config.toml
n_head = 14
norm_eps = 1e-05
rope_base = 10000.0
rope_fraction = 1.0
qk_norm = false
bias = "none"
tie_embeddings = true
init_std_o = 0.0244
lr = 0.016
warmup_steps = 200
schedule = "wsd"
decay_fraction = 1.0
batch_tokens = 131072
train_tokens = 811000000
steps = 6188
MLP neurons of a small language model. Each row is named by its layer, matrix (up: input weights; down: output weights) and neuron, and shows model dimensions 48-143. Each number is 500 + 25 x the weight over its row's rms, rounded and kept within 0 to 999. Numbers have three digits each.
After each neuron's rows, "fires on" lists the tokens most often at its 100 highest values on Wikipedia text that the model never trained on.

L3.up234:503524530478541520497523491530518483496498452564482469494462455499530491527495452484509491511493487501502460511547558494536526514526479516480468491444534538515486472512491506492525482471489502499476487468478497500532470508475512516457532519494556475488513478557518526472487512508523505489
L3.down234:498450493463482460480521485493525495467524506508499527459487514528489508544501539462458515497505530518513491517538504428518465470467484505503489507507528534512493474501516465482474517493454510487476531482515503496504502478516516485550477515508497564493450506510504497474499524517464470494
fires on: "ma", "mar", "lu", "re", "j"

L3.up315:495497478504498530491458534496491503522522473547502532524520434490518496516518553507536501515455501522489535478497475474455468484494507509508516508512548521493508467508481506516503523496497506446507508522485500517506470525530526450466481493502503545517514469488547541511503521477487522480
L3.down315:482502518524514486513483516479534478516447510510474528494469478468433485509506542505473456484513453504530485532500520514450526519485517505526521537494451477485486490453474483544473518514488505526439500455501442542476520472504500500501470541530521482460480418530537486493450508514519518477
fires on: "s", "-", "id", "mit"

L3.up3326:504486465541519483510497528481478516527512531495451531508489536513473543499540521545446525473492529475535473446531518516496530538517521529500541501530488459504532476518506543529543586449508509512527532496489469515500482483477499502539494520540491491487507509508531521483488481533513467514
L3.down3326:491479486508468511471479467503474491477504501539543475461495454506547504441508525487555506502477501528481485504468489519467438469523521446490550484464504518518449501465484468514494503523535506504451526485487504486544519485543536477550473518500517472507474521515515536458493512497499525491
fires on: "p", "e", "a", " bi", "xi", "zi"

L3.up2253:472498514494488499506514461470517549499519523501501489500521507513495516494484462513509498523525488474492500497527485547476502477500483527487483523492517511537551456447543501495521560481489498518522490456531477502522463486487481500485493492514470451542495518470483507510501494492497499516
L3.down2253:493532497477471518497490478442559506510525509504524484470527539457497462467502509504561525492543498521526492507518497522525467506504512478531498486499480505501483526519492501469506471533456512448476473538466484512486538539540509490476524451492468524492447472491489490502501529520498499533
fires on: "s", "'", " their", " her", "and"

L3.up307:501477496430455505518517481500487503492510447488537487540509510486441580475501484487503518498475516486527540466505497498475509532466506466514505490491525535490467494523504484534491536521489470524498490526478502528500481471502508512465515495463537524517510492493522504447489499510520506485
L3.down307:479492499523520516492479570490511511501483506518521467463509502462509432480471537471488515532512502517506522498525510513503475484501479515509501552554496459452516512560514510519476502526547533505478486487463488496486520512466484494536496543505513504437458527468480475491474511467473483494
fires on: "n", "re", "ave", "cu", "ron", " long"

L3.up2575:489533455487504501547544496450473528533499485506490506414526480504494487543524498482486490453519505497474493533464491520492535469484500488494499479486524486518487510471481485485494509520519496467508531463525549490481480501528507489489471467520496499526480526511468535479508451471450469470
L3.down2575:521500537493452531528508470521489518500518490530500495514543484482485486494493456546491568525473488467499545454560480494500483517513479528482497528520469478460454512469500524521475484512470519513488525482493484525463501460434476533508515510466485482526490520497512489487456494494490528504
fires on: "n", "in", "ra", "ol", "it"

L3.up2976:496493503482516492472479458519523511522498517520565503516483512473516492421471506499498517532493498500485473511466508521490496464462506499516557481506555512521506507510486484496507510459491484516459457483517485516548481458484509517477513507500496500484467471496497521499508510540540518501
L3.down2976:453485518501522470528481487500473480509492470477515461489495454493499498475516508503550486513482496516480475536544509501493503495454529475477489532475526466527507491530502501500480476504488451537487511523513498477499489474509522492451497488546454527484506509502466494460553509486467486449
fires on: "ult", "ity", "9", "le", "ñ", "il"

L3.up1437:502470480469506487502462492504457456530537532517493501526520506463533521471474473515442453497498495484449503507483489491500511533475512510543491470493526482498487467510504481485477472491525510518531579516518507487531522517484481542490487485466513486491476473423487502473440517528543509512
L3.down1437:460483473485533515466489502523516464514520471478521490469488539530452487513473528536510505519544524489543499493555507519513536508518480519484511495501516496546509511502517522492506510514522522456456503520537498520515497503519454498524519492521482526502528535505476555478508476464475571425
fires on: "e", "me", "in", "d", "on"